python train.py --n_layer=13 --d_model=256 --n_head=4 --n_kv_head=4 --head_dim=64 --d_mlp=512 --vocab_size=10590 --activation="gelu" --norm="layernorm" --norm_place="pre" --norm_eps=1e-05 --positions="rope" --rope_base=43100.0 --rope_fraction=0.5 --qk_norm=false --attn_scale=0.125 --bias="all" --tie_embeddings=false --parallel_block=true --init="normal" --init_std_qkv=0.02 --init_std_o=0.02 --init_std_up=0.02 --init_std_down=0.0 --optimizer="muon_variant" --lr=0.00836 --lr_mult_o=0.829 --beta1=0.9 --lr_head=0.00748 --grad_clip=1.0 --warmup_steps=200 --schedule="wsd" --decay_fraction=0.673 --decay_shape="linear" --final_lr_fraction=0.0 --batch_tokens=[65536, 131072, 262144] --seq_len=384 --doc_mask=true --train_tokens=592100000 --steps=4762 --dataset="wikipedia_en"
MLP neurons of a small language model. Each row is named by its layer, matrix (up: input weights) and neuron, and shows model dimensions 144-239. Each number is 200 + 30 x the weight over its row's rms, rounded and kept within 0 to 999.
Before each neuron's rows, "fires after" lists the tokens most often just before its 100 highest values on Wikipedia text that the model never trained on.

fires after: " N", " g", " G", ", N", " Gu"
L4.up378,177,185,252,186,214,163,221,192,182,236,182,211,200,239,192,186,197,153,196,203,199,167,224,216,249,212,250,241,226,228,201,204,204,138,195,216,169,212,171,225,237,204,277,275,121,192,165,210,223,168,175,143,170,198,166,199,177,215,216,167,191,201,179,233,232,161,182,167,207,228,248,200,277,195,192,182,178,202,181,195,203,208,207,183,207,239,201,226,191,149,172,168,202,212,221,165

fires after: ".", "1", "3", "4", "|"
L5.up231,198,210,211,194,230,250,208,250,208,156,156,200,170,189,190,226,211,199,176,203,214,180,206,186,158,193,205,148,217,205,165,216,265,268,216,189,184,179,224,173,201,215,223,237,174,170,180,239,205,160,229,174,251,204,241,197,219,267,138,168,203,233,169,213,175,192,266,187,174,206,224,180,167,150,230,170,170,184,150,170,201,205,264,219,223,202,254,202,222,190,197,203,170,200,194,213

fires after: "\n\n", "\n"
L4.up188,232,195,157,169,226,193,195,218,164,293,215,236,201,153,193,191,218,196,185,215,198,208,211,172,229,191,174,216,197,164,193,198,194,194,165,172,210,198,140,226,190,173,214,231,215,184,201,211,123,171,212,209,136,195,199,211,223,195,198,172,226,190,209,179,180,227,206,222,231,216,202,238,231,226,271,216,221,199,164,201,182,162,167,181,161,226,201,189,185,193,182,184,200,199,190,253

fires after: " | ", "| ", " / ", "\n", " b"
L6.up43,236,229,172,239,196,200,134,140,147,236,182,222,201,184,175,182,210,170,225,153,146,172,189,163,166,160,242,200,210,146,235,223,211,199,175,198,182,156,279,226,178,140,222,210,210,126,224,191,187,262,187,177,264,188,184,196,190,169,196,216,238,149,247,213,205,195,176,216,230,215,253,249,240,193,214,192,155,186,216,204,141,211,208,224,205,232,220,208,202,228,163,234,173,211,144,153

fires after: "–", " / (", "; ", " | "
L2.up244,214,246,166,217,248,186,183,215,199,212,171,207,196,227,143,178,213,241,248,211,220,215,205,173,219,212,198,192,173,181,164,181,176,189,167,222,210,217,170,218,212,121,152,130,214,183,167,211,197,244,215,179,183,245,192,221,182,197,253,294,165,258,203,274,176,252,220,191,134,198,224,217,198,138,210,223,207,184,220,167,161,247,212,221,221,248,199,240,225,187,187,212,185,194,133,206

fires after: "2", "1", " P", "aw", " Cap"
L5.up252,186,219,221,234,169,170,190,183,221,212,215,240,170,174,200,260,242,239,225,210,169,128,187,199,154,184,156,239,163,228,253,146,190,175,175,180,228,187,248,223,168,174,203,160,245,194,232,197,150,200,178,226,216,222,209,232,193,174,181,232,213,206,238,223,223,213,224,176,189,201,246,172,192,213,186,170,174,193,214,197,202,134,185,190,163,238,174,195,192,130,178,182,214,189,203,173

fires after: "\n\n", ", the"
L5.up80,204,245,188,171,271,204,162,190,160,236,131,224,183,211,159,236,229,164,181,131,226,238,160,158,167,188,240,166,233,234,255,222,192,242,214,210,245,177,195,169,284,208,193,186,192,170,230,229,183,157,190,227,192,210,215,217,235,221,232,226,248,200,213,236,197,183,219,208,188,200,191,164,194,277,165,205,170,158,219,221,216,161,195,187,236,243,215,193,183,166,162,240,185,194,145,252

fires after: "| ", "\n", " pre"
L4.up115,234,231,231,150,238,196,200,173,213,147,166,158,191,165,191,177,209,188,235,207,166,272,167,169,205,189,169,188,215,156,148,186,212,189,160,180,231,228,214,186,166,210,216,252,233,224,155,190,165,184,178,215,206,221,198,250,228,259,166,161,185,179,207,244,201,205,262,221,221,181,193,212,178,195,190,178,161,238,251,223,201,258,216,235,228,214,219,216,223,170,209,232,204,150,147,159

fires after: " U", " F", " b", " T", " Ab", " | T"
L4.up398,200,203,242,192,193,218,200,241,134,240,223,200,194,166,222,224,204,220,178,231,203,202,206,143,182,140,221,216,134,153,233,225,214,191,154,125,192,252,244,164,177,194,184,185,243,248,242,212,181,202,146,168,221,219,223,240,202,212,154,190,222,191,248,253,216,214,182,165,151,157,224,209,157,205,182,157,179,226,235,189,244,255,164,187,165,212,255,179,251,143,181,254,176,246,227,213

fires after: "1", "8", "ph", "5", "7"
L6.up113,234,207,210,222,199,211,199,185,221,259,234,159,218,198,226,185,178,172,195,195,225,220,197,179,177,195,204,146,205,196,158,234,164,200,210,181,135,222,215,216,267,182,180,202,197,158,232,141,250,195,160,262,202,214,189,202,254,184,182,173,149,186,228,169,260,201,225,165,208,205,195,207,191,231,179,232,157,202,228,228,253,189,208,166,178,204,242,204,262,220,150,197,173,152,163,220

fires after: " A", " F", " T", "2", " U", " t"
L4.up320,241,238,217,188,221,176,151,202,163,187,203,199,198,165,183,130,180,161,245,185,167,215,214,201,156,149,162,189,241,182,190,239,180,186,242,218,211,218,147,156,224,232,175,179,179,239,182,136,192,166,214,198,178,168,211,191,210,269,186,203,244,194,201,198,209,153,250,157,181,196,224,172,169,243,189,221,240,210,196,204,195,213,223,209,173,248,171,182,209,176,227,199,205,239,250,216

fires after: " | ", " S", "tt", " s", "ans", " in ("
L6.up86,225,203,177,184,126,251,179,216,194,209,148,220,191,169,239,222,191,251,234,179,239,179,211,188,181,239,241,221,229,225,182,132,198,246,188,183,181,215,260,195,165,247,173,223,203,210,160,173,173,204,197,195,226,238,249,178,199,236,208,205,237,202,160,215,177,248,195,222,242,241,194,232,195,174,215,247,173,203,242,208,160,216,214,206,212,215,245,210,167,213,243,211,197,241,213,235

fires after: "| ", "\n", "-"
L4.up202,183,211,232,212,204,155,196,175,188,184,165,195,233,208,209,230,210,151,229,222,118,284,208,233,226,159,183,180,212,230,239,183,218,160,179,181,194,180,183,144,156,208,240,187,174,194,197,202,193,196,162,203,191,121,214,247,222,256,203,183,210,267,135,163,207,146,180,230,193,264,243,228,192,241,209,203,179,203,192,205,227,203,191,187,200,160,192,207,186,195,206,131,198,214,196,178

fires after: "1", ",", "."
L2.up206,159,190,190,228,184,194,235,197,221,225,248,224,230,193,229,194,181,208,166,237,209,219,253,177,247,230,227,181,216,238,248,246,175,208,149,206,206,186,245,263,201,203,235,253,180,146,213,218,183,211,176,168,204,214,180,163,149,200,205,165,217,140,166,170,235,154,170,220,137,189,238,212,194,175,187,202,214,203,142,261,165,145,193,188,212,196,144,169,157,207,194,239,160,209,237,204

fires after: " H", "1", " | H", " h", ", H", " in H"
L4.up361,167,182,172,190,131,143,152,235,204,210,220,199,226,157,210,174,198,189,183,208,235,123,261,189,228,221,254,236,183,229,252,217,196,222,226,208,202,166,173,222,270,234,259,246,247,214,225,179,221,201,223,213,223,184,282,160,229,191,181,197,194,212,149,213,228,194,193,196,220,228,247,201,243,216,213,183,210,164,204,191,236,201,166,168,191,199,237,143,200,207,200,165,147,245,241,204

fires after: ",", ".", "7", "4", "0", "8"
L7.up236,227,239,193,223,194,219,231,217,282,183,176,186,204,206,149,180,162,209,127,185,159,222,193,205,231,165,190,188,196,275,195,209,211,224,219,214,241,151,158,184,221,180,223,229,228,258,175,210,180,161,244,199,200,169,174,197,188,223,220,189,242,193,227,194,186,234,182,228,211,180,192,202,186,203,212,207,154,226,259,193,140,166,179,223,242,194,193,217,200,180,224,224,152,221,226,230

fires after: ".", " ", " of ", "5", "0", "6"
L9.up445,177,190,214,194,184,206,215,169,218,179,164,220,235,131,183,242,241,182,210,187,122,211,255,250,211,192,219,170,230,212,247,201,217,167,198,185,225,225,227,178,219,229,206,209,161,199,184,162,164,130,183,184,171,202,239,166,190,166,218,168,276,196,182,177,181,264,188,172,189,175,193,190,243,254,247,214,186,234,163,220,211,192,206,207,214,216,219,201,241,205,231,218,181,230,197,177

fires after: "2", " Gl", ".", "In"
L2.up173,194,189,172,233,173,236,236,212,178,181,202,235,182,187,171,164,166,188,144,179,204,187,229,218,214,213,193,197,215,214,209,188,194,231,160,213,223,197,253,229,204,204,165,205,241,210,216,200,204,155,223,202,185,265,103,157,254,210,171,167,201,213,236,218,200,211,216,219,195,263,254,229,248,216,160,172,178,154,184,196,183,146,181,228,239,229,169,209,251,188,183,215,247,207,156,222

fires after: "1", "3", "2", "4"
L6.up183,141,223,162,139,231,178,230,147,245,220,223,179,199,160,230,162,198,174,190,213,204,206,193,179,211,192,186,204,240,229,169,186,204,271,207,214,170,201,200,210,193,163,162,208,191,221,249,229,232,225,199,199,167,191,238,206,232,227,217,220,244,245,129,215,200,200,185,219,191,229,211,169,229,206,208,226,213,166,162,217,204,217,193,157,232,169,265,209,197,211,229,200,180,154,136,214

fires after: "–", " | ", " No."
L6.up461,216,182,230,195,212,181,192,214,206,192,203,235,182,152,185,218,244,217,225,208,161,236,178,189,223,219,100,171,239,164,221,224,207,192,217,256,172,190,198,133,189,165,187,206,166,183,210,208,214,160,209,223,182,211,226,149,219,266,156,151,171,192,218,236,212,153,190,164,207,178,175,165,200,216,203,194,163,231,138,173,194,132,218,184,184,190,155,169,183,219,219,214,191,146,179,199

fires after: "1", "    ", "2", "–"
L2.up125,208,195,184,189,201,191,231,173,225,233,216,245,162,211,180,220,165,182,194,184,174,191,197,220,179,201,196,175,205,206,214,232,198,242,164,198,253,169,193,203,185,188,195,239,257,239,242,192,230,199,184,183,185,184,254,248,148,240,205,181,289,229,198,139,189,274,184,230,155,229,243,159,153,152,168,181,260,198,204,164,172,221,178,178,180,192,225,218,227,235,202,228,183,206,151,166

fires after: "2", "1", "–", "8"
L7.up314,206,226,188,173,227,226,181,172,191,232,242,206,219,190,187,236,165,185,172,223,197,193,158,150,209,197,205,219,156,194,174,256,289,166,205,228,161,197,222,184,222,203,131,229,172,163,270,213,189,221,159,215,170,233,168,237,188,150,212,247,205,179,222,226,265,183,175,214,202,208,202,232,211,206,194,183,151,179,183,244,184,193,228,183,168,184,186,173,195,195,222,247,116,210,256,207

fires after: "1", "2"
L9.up200,214,157,240,221,156,181,151,213,183,234,195,215,167,194,202,254,186,184,206,237,226,211,211,226,242,185,210,194,203,223,219,174,215,158,218,196,180,229,171,171,265,217,207,157,210,210,166,222,181,186,208,178,211,204,187,173,219,260,186,194,196,148,240,152,193,165,218,198,192,185,168,204,168,191,191,206,154,148,179,237,247,210,181,182,242,221,176,157,159,167,194,189,238,208,200,215

fires after: "1", "8", "78"
L7.up31,206,195,217,121,238,118,219,213,198,226,228,164,227,241,219,203,216,192,180,217,164,210,216,220,204,168,218,201,171,259,227,155,164,223,235,228,223,214,211,144,194,152,179,160,165,188,260,201,213,191,190,216,265,160,199,184,182,216,210,229,272,162,204,193,193,213,203,207,200,144,187,207,147,229,175,194,187,172,221,210,189,214,184,202,175,244,194,174,211,162,192,213,199,186,221,176

fires after: " =", " Gl", "1", "°"
L4.up151,257,215,198,231,171,177,212,227,222,196,222,259,192,188,211,212,250,146,172,208,181,212,184,157,189,220,223,236,146,221,177,165,187,222,183,249,191,218,207,236,206,196,198,242,152,260,192,141,193,172,194,209,242,268,223,107,187,243,219,179,187,128,153,201,180,182,207,223,218,190,155,207,136,192,238,210,197,203,222,180,220,221,203,175,262,227,160,198,216,209,194,234,214,180,168,213

fires after: "| ", "–", " P", " n", ",", "- St"
L5.up358,177,202,199,219,189,168,219,203,221,167,166,194,171,215,189,182,270,216,173,201,213,171,205,160,228,197,178,238,225,211,215,211,234,175,157,190,161,236,240,223,183,184,177,186,231,208,178,165,125,230,219,266,173,251,222,219,194,249,212,202,191,215,223,238,186,176,177,150,202,148,162,166,169,198,235,221,158,159,207,213,270,181,208,233,240,242,187,195,167,206,198,251,252,156,155,216

fires after: " ", " League", "–", " | First", " Top "
L6.up313,173,200,218,199,209,196,273,174,263,217,207,233,202,177,213,217,147,202,253,214,165,233,212,225,202,187,166,205,200,202,253,148,205,162,203,230,259,192,204,166,156,159,203,189,206,200,169,204,214,185,184,181,232,212,197,230,156,223,200,184,243,157,218,239,242,186,238,126,197,190,189,167,216,251,211,163,215,214,152,191,173,194,231,223,185,171,200,208,242,189,169,246,140,186,204,183

fires after: "\n", "\n\n"
L4.up422,183,202,149,184,165,172,224,205,220,221,207,194,186,230,215,202,222,209,215,187,209,151,200,219,223,244,205,208,214,209,256,188,223,174,259,192,208,185,275,198,210,212,208,226,169,263,186,165,219,163,167,154,246,255,191,269,202,193,217,188,154,209,201,190,201,151,189,196,226,216,235,188,138,200,222,258,203,222,228,239,222,255,215,176,184,242,208,227,161,226,214,253,153,179,214,210

fires after: "2", "1", " R"
L2.up220,208,211,251,205,148,203,177,218,215,194,180,190,238,237,165,227,196,161,194,190,229,182,211,219,180,228,172,226,177,183,177,233,198,249,276,208,215,186,215,224,186,207,198,181,220,191,211,112,227,142,235,244,209,163,239,230,191,234,190,193,235,185,167,205,210,177,206,226,223,239,188,182,216,199,170,196,225,178,143,255,196,239,215,190,163,172,210,176,225,210,181,217,224,181,200,126

fires after: ".", " ab"
L5.up237,225,220,250,202,223,188,233,247,215,146,217,232,212,216,180,222,235,204,123,185,204,173,236,218,206,213,242,189,179,163,245,189,175,198,205,212,229,225,188,196,208,256,236,169,166,245,200,219,262,166,217,197,235,179,179,247,184,167,238,203,236,281,241,164,205,176,229,204,147,198,186,229,242,198,236,192,196,202,208,193,190,191,212,206,162,211,185,194,198,155,195,183,175,204,150,231

fires after: "2", "g", "1", " Sy"
L5.up240,193,192,223,247,222,188,225,215,204,177,156,149,205,209,208,194,181,188,214,197,197,228,173,219,192,221,163,233,172,180,213,185,243,223,208,236,231,165,121,128,162,202,227,218,196,158,201,200,229,216,216,236,206,199,196,253,177,188,186,207,221,258,215,227,238,214,223,199,162,180,216,166,195,214,130,221,149,273,184,237,197,139,235,253,168,224,156,166,240,191,238,152,189,177,207,117

fires after: "2", "1", "–"
L5.up472,226,242,190,183,211,190,215,246,150,182,217,182,240,219,203,201,201,158,153,175,236,175,220,195,208,197,171,198,200,226,204,219,178,228,132,229,181,216,257,205,186,204,178,264,166,154,247,219,195,244,177,212,245,245,165,213,226,213,195,237,212,163,197,203,251,177,243,149,161,250,213,219,155,173,209,222,168,170,168,160,168,184,216,208,235,195,139,182,222,186,189,224,133,188,193,188

fires after: "\n", "1", " al", " s", "\n\n", ")"
L4.up357,199,160,210,194,207,191,225,180,173,232,190,179,206,225,190,250,205,148,195,231,191,208,184,178,203,234,199,209,225,216,130,201,192,192,191,206,227,203,219,167,164,199,177,196,165,176,149,188,164,205,216,234,192,207,220,248,244,186,173,179,235,149,190,165,181,244,151,218,156,237,201,216,254,243,198,203,172,211,175,237,193,159,172,173,193,173,236,209,220,178,185,152,176,171,210,186

fires after: "2", "–", "1"
L6.up83,193,190,257,193,188,196,202,261,220,225,176,163,219,153,164,168,191,193,179,191,209,198,232,204,184,209,160,210,193,236,179,183,195,205,193,179,244,206,217,161,233,244,221,179,206,220,241,211,243,206,161,204,246,188,259,175,206,176,164,186,227,248,184,248,187,173,177,251,206,189,150,192,253,238,188,208,151,168,234,221,222,210,213,194,206,221,221,137,197,232,219,164,144,148,163,199

fires after: "\n\n", ")", ";", " ft)"
L2.up296,271,204,171,244,181,155,206,248,187,156,230,258,127,156,181,223,171,214,216,217,177,175,168,196,225,212,195,194,155,229,232,208,181,207,230,220,257,206,191,168,213,206,194,206,205,231,162,211,207,180,211,189,178,231,219,246,193,201,150,152,242,196,212,205,192,178,194,200,189,229,177,264,240,263,217,145,207,136,146,203,175,230,217,183,204,175,242,250,265,173,161,215,238,201,220,249

fires after: "1", "2", " N", " n", " O", " A"
L4.up34,208,196,239,238,170,138,212,143,210,215,242,197,214,222,189,225,205,241,224,166,228,188,235,192,107,208,181,262,183,213,192,241,187,231,183,185,171,189,213,175,230,251,202,209,137,257,217,165,185,192,192,289,182,209,237,207,201,178,186,182,176,231,154,186,271,189,215,204,214,217,200,144,252,215,192,167,234,203,206,223,256,181,155,188,167,238,241,165,162,169,191,209,200,177,177,185

fires after: "\n", "2", "1", "0", " M"
L2.up442,163,174,197,200,174,240,179,159,205,195,226,181,191,225,236,184,200,182,212,164,190,243,178,150,216,154,186,203,166,152,223,211,243,187,217,278,228,180,188,203,263,174,123,226,254,191,180,170,168,196,187,245,192,240,209,209,201,222,142,221,185,239,166,256,180,195,200,164,222,202,141,262,252,212,205,161,244,192,198,209,245,190,227,165,179,183,277,221,178,199,180,230,213,226,190,204

fires after: " | ", " |", " Sport", " aff", " |  |"
L7.up455,201,243,222,201,192,236,189,227,198,153,163,219,223,234,215,236,237,178,235,148,222,158,155,191,203,189,172,222,225,179,154,188,274,196,136,242,199,184,111,233,254,202,151,295,164,225,206,190,215,197,203,223,194,309,204,189,193,149,245,147,156,203,213,163,230,199,184,206,189,166,212,199,211,163,171,191,181,190,154,143,210,257,232,216,178,228,147,209,183,178,191,218,238,182,218,181

fires after: "\n", "\n\n", "=="
L2.up501,226,200,183,242,247,171,204,222,176,187,204,185,200,213,202,201,271,168,202,208,195,141,200,234,166,170,184,177,242,162,215,250,168,216,200,206,207,233,190,186,231,230,227,242,208,215,184,183,222,234,178,244,279,180,165,217,205,245,226,227,151,215,180,252,198,168,208,247,219,231,203,202,279,226,185,182,229,181,218,169,212,168,190,199,182,169,221,200,186,169,194,205,185,246,226,241

fires after: " | R", " T", "| L", " | T", " D"
L5.up243,223,196,183,168,155,179,192,143,201,201,242,206,196,177,222,187,142,166,205,196,173,238,228,204,203,144,204,196,269,211,198,232,187,223,250,166,186,246,247,199,237,197,161,169,168,196,217,157,192,206,185,192,174,206,225,195,245,275,181,228,186,237,219,199,141,190,245,226,150,218,219,173,188,240,230,207,208,228,178,176,198,157,242,178,223,187,184,154,221,164,155,189,217,193,213,221

fires after: "1", " J", " Kn", " e", " because", " N"
L4.up184,200,237,176,198,247,173,148,189,196,215,169,198,235,221,141,161,208,189,202,172,203,212,218,203,148,205,169,147,191,193,230,209,200,216,207,181,202,190,242,163,215,221,141,216,231,214,232,178,205,193,190,177,260,285,219,190,181,217,170,203,226,243,235,191,243,206,186,201,207,199,210,180,235,191,170,213,222,212,189,191,233,198,195,236,201,251,204,247,184,171,217,275,212,244,223,189

fires after: " S", " s", " ex", " T", " of S"
L4.up464,214,191,170,210,182,212,212,150,167,223,146,176,208,201,217,173,155,196,191,187,172,194,206,219,237,180,165,204,224,221,197,178,218,220,192,208,209,221,190,183,211,188,190,129,202,235,186,202,186,190,178,232,156,167,214,189,209,195,180,220,226,188,192,170,200,178,216,234,148,168,209,153,219,242,228,197,180,226,160,248,215,208,208,245,220,205,218,204,171,176,253,237,181,239,205,235

fires after: " D", " G", "D", " | D", " g"
L4.up411,226,230,215,178,200,173,251,269,219,164,178,201,268,226,241,193,230,224,203,169,228,241,206,188,199,193,231,222,206,211,184,207,183,165,194,218,206,161,190,191,188,206,178,206,158,236,217,202,199,216,196,154,234,252,212,197,212,190,217,199,155,215,162,196,192,190,167,209,181,260,183,193,152,142,188,196,186,188,211,141,203,162,226,141,239,161,201,184,182,164,240,247,179,218,265,196

fires after: "\n\n", " (", "\n"
L2.up439,247,173,229,181,198,182,211,183,190,239,254,195,297,182,241,193,220,185,156,186,187,212,228,172,214,172,156,234,192,227,249,209,224,184,230,161,166,240,211,208,191,203,254,197,212,211,203,198,221,186,222,213,204,209,150,237,225,161,211,174,172,187,222,241,167,198,245,201,154,170,217,208,223,255,271,198,249,140,201,177,239,206,244,185,164,189,187,150,186,191,222,164,203,189,210,202

fires after: "1", "os", " s"
L6.up101,166,225,193,221,185,200,189,212,223,205,178,157,238,205,209,184,205,212,152,229,205,176,169,218,218,240,219,188,150,156,217,174,231,186,176,219,158,224,246,270,200,248,231,187,208,174,229,226,142,211,216,145,181,193,120,209,241,199,170,136,183,192,156,212,226,193,213,219,179,230,180,188,206,225,144,220,209,206,271,191,197,175,225,182,155,172,186,211,186,214,229,151,210,207,157,112

fires after: "\n\n", ".", "U", "\n"
L4.up30,202,205,193,220,173,211,209,190,182,175,143,192,246,205,179,199,240,199,208,200,173,190,181,191,188,219,180,247,154,165,173,227,221,240,175,176,211,212,265,212,198,235,199,194,207,238,210,212,196,215,161,194,195,226,212,198,216,271,199,219,198,236,145,209,169,185,187,181,218,167,199,215,189,214,232,203,230,187,161,195,247,221,202,230,237,176,211,226,193,189,217,190,165,210,267,200

fires after: " B", " U", " b", "°", "B"
L4.up234,185,217,183,266,196,141,228,185,126,192,197,166,203,150,223,170,205,199,217,212,186,228,200,189,199,175,198,187,168,160,215,213,139,194,261,228,216,170,233,200,218,178,242,210,216,169,148,188,171,254,173,217,207,258,211,184,212,193,225,222,193,152,233,261,216,203,204,225,184,150,254,214,162,197,238,214,191,181,179,203,217,158,203,189,200,156,220,189,231,198,172,193,224,165,186,172